python train.py --num_attention_heads=12 --num_key_value_heads=12 --hidden_act="tanh_gelu" --norm_place="pre" --tie_word_embeddings=false --init="normal" --init_std_o=0.00453 --init_std_down=0.00226 --optimizer="adamw" --schedule="wsd" --decay_shape="linear" --batch_tokens=65536
MLP neurons of a small language model. Each row is named by its layer, matrix (up: input weights) and neuron, and shows model dimensions 256-319. Each number is 50 + 12 x the weight over its row's rms, rounded and kept within 0 to 99.
After each neuron's rows, "fires on" lists the tokens most often at its 100 highest values on Wikipedia text that the model never trained on. A number after a token or word is its count.

L18.up636:45 22 44 46 63 49 44 67 48 48 41 49 48 44 55 32 61 35 32 45 56 47 57 47 47 51 32 47 59 51 48 48 61 65 67 38 68 41 36 49 39 56 60 47 68 51 52 27 46 51 61 38 59 41 69 58 46 47 56 51 26 62 54 34
fires on: " (" 33, "'" 27, " \"" 13, " " 7, " the" 5

L13.up261:40 68 34 69 62 29 52 51 58 31 51 19 45 69 80 37 38 69 42 64 41 53 35 55 23 59 08 55 60 44 36 46 51 62 48 54 71 46 63 39 36 71 56 31 45 59 57 55 49 48 48 36 58 55 37 42 37 62 38 41 46 52 39 42
fires on: " is" 36, " was" 26, "m" 5, "," 4, " also" 4, " are" 4

L13.up893:50 78 36 59 47 46 52 40 35 40 49 50 31 23 61 40 46 54 48 58 63 39 58 62 56 63 41 56 64 68 60 38 42 39 63 58 55 45 60 45 59 50 59 60 49 55 39 28 48 42 40 42 70 58 59 72 42 60 27 41 44 67 47 51
fires on: " \"" 38, " by" 20, " dec" 4, " re" 4

L13.up1366:39 13 21 61 62 55 63 31 42 61 48 48 42 56 43 24 32 32 62 61 49 35 34 77 41 48 28 40 52 75 49 12 36 58 56 51 32 51 51 65 50 62 45 38 52 77 58 74 49 65 43 39 52 78 61 47 50 36 44 34 46 57 53 55
fires on: " of" 39, " in" 10, "b" 6, "d" 5, "," 5, "S" 5

L13.up1086:52 43 43 43 44 65 43 47 66 38 44 38 55 40 45 50 45 39 59 70 59 51 42 39 54 49 42 57 56 36 48 41 61 38 57 56 57 45 37 52 51 35 41 51 71 68 40 61 48 57 45 60 56 49 45 45 41 49 35 47 53 55 28 56
fires on: " in" 41, " E" 20

L13.up686:53 25 50 43 78 64 48 53 45 51 30 64 48 53 51 57 31 52 58 60 67 51 43 53 46 27 25 49 54 51 48 26 56 42 37 56 29 28 52 46 72 38 30 51 43 69 47 65 45 37 24 66 52 55 59 32 45 66 13 55 34 36 68 53
fires on: " the" 37, " s" 7, " f" 5, " family" 4

L13.up1154:42 42 43 61 60 36 50 47 28 41 44 33 41 74 57 63 54 53 48 62 47 47 48 52 57 72 43 48 53 41 19 58 50 46 49 45 39 56 69 19 77 58 39 40 39 29 57 63 31 37 60 63 36 51 40 49 46 65 40 33 37 69 34 67
fires on: "2" 47, " (" 12, " –" 12, ":" 4, "," 4

L3.up135:54 39 32 46 61 37 45 50 49 67 42 35 35 40 47 37 48 50 37 37 57 50 53 67 39 46 49 61 49 36 36 48 41 49 57 48 45 54 56 38 40 44 53 61 39 28 62 49 44 45 55 53 60 63 53 20 52 54 16 42 45 42 46 73
fires on: " these" 24, "ors" 9, "aries" 5, " characteristic" 4, " Councillor" 4, "illed" 4

L6.up731:47 37 52 51 45 61 44 49 57 61 36 54 41 39 66 43 53 35 31 64 39 46 45 64 37 72 36 46 44 93 55 72 62 54 52 58 43 45 54 46 72 42 70 58 73 52 51 56 41 57 32 60 59 49 48 60 29 36 43 47 43 82 58 67
fires on: " game" 21, " Mon" 12, " Cat" 9, " Suzuki" 7, "ino" 6

L3.up1350:31 47 52 47 52 47 59 37 48 87 53 45 39 67 46 51 45 47 62 33 40 36 46 59 37 54 19 49 35 37 54 45 45 68 55 51 48 43 39 58 53 46 53 51 48 41 13 54 72 75 52 35 63 48 41 36 52 68 53 68 65 51 27 26
fires on: "ate" 18, " ft" 15, " Speed" 12, "ating" 8, " develop" 4, "ication" 4

L18.up542:49 41 40 46 67 36 50 47 61 36 37 54 51 45 56 52 47 53 47 85 53 53 57 37 36 35 53 39 35 60 33 50 58 74 60 71 28 47 69 42 69 42 46 52 64 60 51 52 52 53 68 32 43 52 22 30 53 64 48 58 39 47 70 73
fires on: " and" 25, " of" 21, " |" 7, "'" 6

L3.up564:31 81 43 47 59 60 51 60 58 34 48 34 44 28 49 33 54 47 56 64 45 25 58 51 44 58 37 29 60 36 60 47 46 48 49 53 60 43 44 47 58 58 58 54 30 35 49 55 34 55 54 44 39 55 38 36 68 42 65 62 58 43 49 32
fires on: "ra" 22, " Conn" 12, " towards" 7, "ji" 5, " herself" 5

L13.up677:58 66 81 55 36 64 49 29 43 53 50 57 56 42 48 64 51 63 46 56 56 36 33 42 48 52 35 56 58 56 46 50 67 45 44 57 63 59 67 33 54 45 49 40 48 89 42 41 30 74 42 43 51 54 59 41 25 69 32 27 52 71 26 40
fires on: "," 19, " the" 16, "." 14, " on" 9, " in" 8, " of" 5

L18.up866:44 46 55 51 67 38 38 54 25 35 54 55 55 45 52 39 48 50 49 44 77 61 31 62 58 41 52 60 57 55 49 45 55 53 79 65 38 64 54 52 43 42 44 36 56 49 47 43 49 53 55 56 58 60 63 48 61 40 36 51 63 79 46 30
fires on: " the" 28, " The" 12, "1" 7, " to" 6, "the" 5

L3.up1442:65 72 46 42 42 59 57 50 37 70 61 51 36 45 57 46 50 78 28 52 43 42 37 54 51 41 26 60 47 37 42 52 52 37 55 53 16 37 73 53 57 23 46 50 46 68 54 46 55 53 54 40 71 41 43 78 36 13 47 42 46 49 26 23
fires on: " early" 23, "ude" 9, " Killer" 6, "iet" 5, " Phoenix" 4, "My" 4

L6.up1065:50 48 49 54 66 34 62 61 51 49 44 56 43 39 51 53 33 67 45 54 63 30 41 64 64 67 38 53 50 48 43 54 63 76 47 58 46 62 54 38 63 61 61 40 66 73 52 77 48 66 57 60 54 58 52 53 29 68 55 25 48 50 37 55
fires on: " M" 32, " m" 10, " Mai" 5, "M" 5, " Memphis" 4

L6.up89:52 41 54 55 52 16 64 69 46 64 26 52 46 34 63 51 51 52 56 52 53 45 53 70 61 51 53 44 40 45 61 18 60 42 48 59 37 54 60 27 34 64 49 38 48 43 53 61 70 55 69 37 37 55 63 49 23 64 51 55 34 62 50 45
fires on: "," 45, "ities" 6, " as" 5

L3.up1108:75 31 52 49 49 70 45 69 42 24 50 40 50 55 55 39 46 67 71 54 43 47 59 64 53 56 37 45 55 38 69 51 59 88 52 52 23 43 49 43 53 48 51 21 65 27 52 62 53 37 50 54 62 85 53 25 47 85 42 51 54 46 65 67
fires on: " style" 18, "K" 17, " size" 9, "aja" 7, " males" 4

L13.up596:42 40 53 49 49 50 47 52 53 45 31 52 48 42 63 30 45 52 61 51 41 35 53 62 57 53 34 78 43 34 39 36 58 75 55 37 36 67 54 56 51 47 50 38 60 79 53 60 54 65 70 26 50 52 52 57 52 30 43 45 47 54 60 74
fires on: "." 35, ")" 15, ":" 4, "\n" 4, " and" 4

L6.up205:27 62 60 28 35 55 62 54 46 45 33 61 60 37 56 58 64 35 50 60 46 46 31 42 46 50 43 61 44 46 47 43 46 52 23 53 55 67 46 44 24 65 39 31 40 49 65 82 38 65 44 25 52 49 69 57 37 48 53 57 43 51 46 53
fires on: ":" 46, "\n" 13, "R" 7, " Fors" 5, "ät" 4

L3.up1095:50 47 34 28 60 50 53 52 37 30 42 57 45 54 63 52 59 28 72 43 52 53 65 88 49 39 39 70 61 26 49 36 54 59 59 52 72 71 48 60 60 59 51 36 56 45 66 40 64 47 42 30 47 58 60 61 43 30 41 33 47 44 61 68
fires on: " north" 15, " Do" 11, " south" 11, " Bat" 5, " west" 4, " Three" 4

L18.up1496:37 69 54 44 39 56 56 40 48 51 35 42 67 49 49 58 38 55 70 31 49 52 46 56 61 54 42 56 44 45 34 40 45 77 41 57 54 39 59 49 75 44 29 65 54 54 41 44 39 49 51 60 61 63 54 68 41 57 52 49 53 74 62 66
fires on: " " 52, " $" 12, "," 8, " £" 4

L3.up893:67 21 46 60 49 63 55 63 46 46 54 49 66 69 53 38 39 60 60 52 49 60 60 44 55 59 57 70 19 48 48 48 48 49 55 47 55 56 43 63 51 73 46 25 49 67 51 24 56 49 53 50 51 99 51 47 60 28 42 52 43 41 57 14
fires on: " can" 26, " Service" 12, "lyn" 6, "ines" 6, " situation" 5

L18.up350:45 56 45 65 57 35 51 68 29 40 37 47 61 38 60 31 55 47 25 49 46 25 81 78 44 61 40 59 77 50 55 34 50 65 63 54 51 64 48 35 82 60 70 42 56 55 69 28 57 41 55 47 48 48 43 47 32 43 43 45 47 70 33 40
fires on: " (" 80, " \"" 14

L3.up1521:48 45 60 35 51 86 57 44 47 48 52 49 39 46 47 42 45 49 51 74 56 31 41 51 51 48 54 15 53 45 81 39 37 65 63 53 36 62 41 58 62 53 42 42 77 73 44 53 43 42 58 38 48 85 48 88 53 34 57 61 44 56 28 40
fires on: " /" 19, " Up" 11, " east" 7, " Har" 7, "ore" 7, "iu" 5

L13.up197:58 43 56 52 46 44 54 55 41 58 49 25 45 42 67 39 42 29 61 60 59 42 74 59 47 62 35 69 62 61 41 51 49 64 56 87 48 52 58 52 65 51 68 63 53 53 51 45 36 22 51 33 68 46 46 62 45 51 53 46 40 55 55 52
fires on: "od" 13, " (" 11, "s" 11, "-" 8, "ik" 7, "ag" 7

L13.up1094:46 38 36 62 64 43 50 59 47 49 61 48 52 56 79 49 49 68 75 51 58 56 48 49 45 39 37 56 55 37 48 22 50 43 71 62 49 63 41 31 42 84 47 28 24 43 39 59 70 46 54 54 40 54 28 55 31 59 42 40 60 49 75 54
fires on: " of" 54, " per" 4, "," 4

L13.up13:57 31 26 52 45 51 41 59 48 15 51 57 30 44 61 33 22 50 53 53 51 45 42 72 55 46 61 56 53 40 46 41 70 55 60 47 28 57 38 42 42 81 55 47 51 59 60 40 56 43 38 49 60 49 81 43 61 43 06 50 28 54 43 51
fires on: " as" 35, "'" 20, "s" 19, "ir" 4

L13.up627:38 60 37 62 38 49 49 61 49 40 57 48 52 69 49 48 42 58 31 48 52 46 31 64 38 55 60 49 59 19 38 60 43 48 40 56 42 53 67 41 56 65 32 39 33 25 87 66 72 53 77 56 63 79 50 36 43 68 22 35 52 59 78 59
fires on: "1" 20, " |" 12, " a" 12, ":" 10, " =" 9, "2" 6

L6.up724:36 47 43 40 64 37 67 43 36 56 41 30 62 62 74 42 37 53 68 63 65 59 53 62 45 65 39 44 43 44 58 40 61 63 41 72 29 71 50 30 51 50 62 41 56 59 44 55 68 55 66 66 37 56 47 44 52 47 34 53 31 62 55 47
fires on: " of" 90, "\n" 8

L13.up920:40 28 50 43 50 60 35 64 45 36 56 34 53 45 57 49 36 61 33 73 49 41 58 60 36 47 29 57 37 51 36 49 75 51 51 53 52 51 38 60 65 39 42 56 29 61 60 57 63 61 27 61 58 52 46 51 51 37 62 31 46 67 47 65
fires on: " in" 52, " member" 5, " long" 4

L18.up545:46 34 55 79 62 41 55 61 35 41 51 53 70 34 62 29 37 54 28 55 66 51 45 63 37 68 65 58 45 50 45 47 36 59 56 56 43 65 69 55 57 66 52 50 58 47 66 56 56 37 42 46 61 58 48 68 41 48 48 47 29 56 54 59
fires on: " \"" 40, "2" 21, " " 12, "1" 8, "-" 4

L13.up1503:48 59 43 67 48 58 64 46 53 29 37 46 35 54 47 32 29 56 52 51 59 52 35 58 63 55 65 64 58 33 54 39 70 35 60 64 40 55 32 37 58 42 64 47 52 55 66 55 31 40 67 52 65 46 60 43 52 46 43 38 40 79 56 44
fires on: ":" 21, "'" 18, " on" 8, " film" 6, "s" 6

L3.up61:68 37 36 50 45 57 57 47 35 56 66 53 50 43 50 49 45 77 43 45 48 56 46 52 53 38 39 53 47 39 51 48 60 57 52 48 27 50 70 34 57 60 34 44 33 17 27 65 57 38 56 53 70 69 47 61 45 57 51 48 71 57 39 20
fires on: "en" 62, " males" 4

L18.up1245:54 43 49 66 59 56 58 49 38 40 37 47 36 57 54 51 42 59 65 56 30 44 53 44 48 47 35 37 81 49 47 28 67 49 59 52 62 52 52 61 65 50 58 28 44 90 51 51 54 57 57 55 38 48 40 33 40 59 45 42 41 54 44 69
fires on: " in" 15, " of" 13, " from" 12, " during" 8, "." 6, " to" 5

L18.up163:49 47 68 59 54 59 65 69 72 46 31 36 62 55 64 55 27 68 71 57 53 21 56 58 52 61 48 44 37 33 50 47 51 59 79 62 57 68 42 36 77 35 53 42 37 73 59 52 62 42 45 43 54 42 37 84 35 40 33 31 43 63 46 49
fires on: " (" 28, "\n" 19, "M" 8, "m" 6, " m" 5, " a" 4

L13.up867:50 37 41 38 44 61 50 50 65 34 32 30 48 27 72 37 54 34 42 65 46 44 44 70 45 50 68 48 46 51 39 62 40 65 47 43 43 33 56 53 46 39 34 37 68 52 64 54 42 39 60 28 58 53 48 41 65 52 57 57 53 58 51 54
fires on: " and" 20, ":" 14, "," 13, "'" 7, "(" 7, " \"" 5

L13.up68:33 52 61 30 46 26 33 55 56 43 34 31 60 31 89 52 32 45 43 75 54 38 65 49 50 42 42 66 52 80 44 45 58 49 53 48 52 45 61 53 80 45 55 32 65 81 61 54 61 62 49 38 60 63 39 36 49 50 47 46 62 56 56 45
fires on: " " 26, "2" 24, "–" 10, " in" 4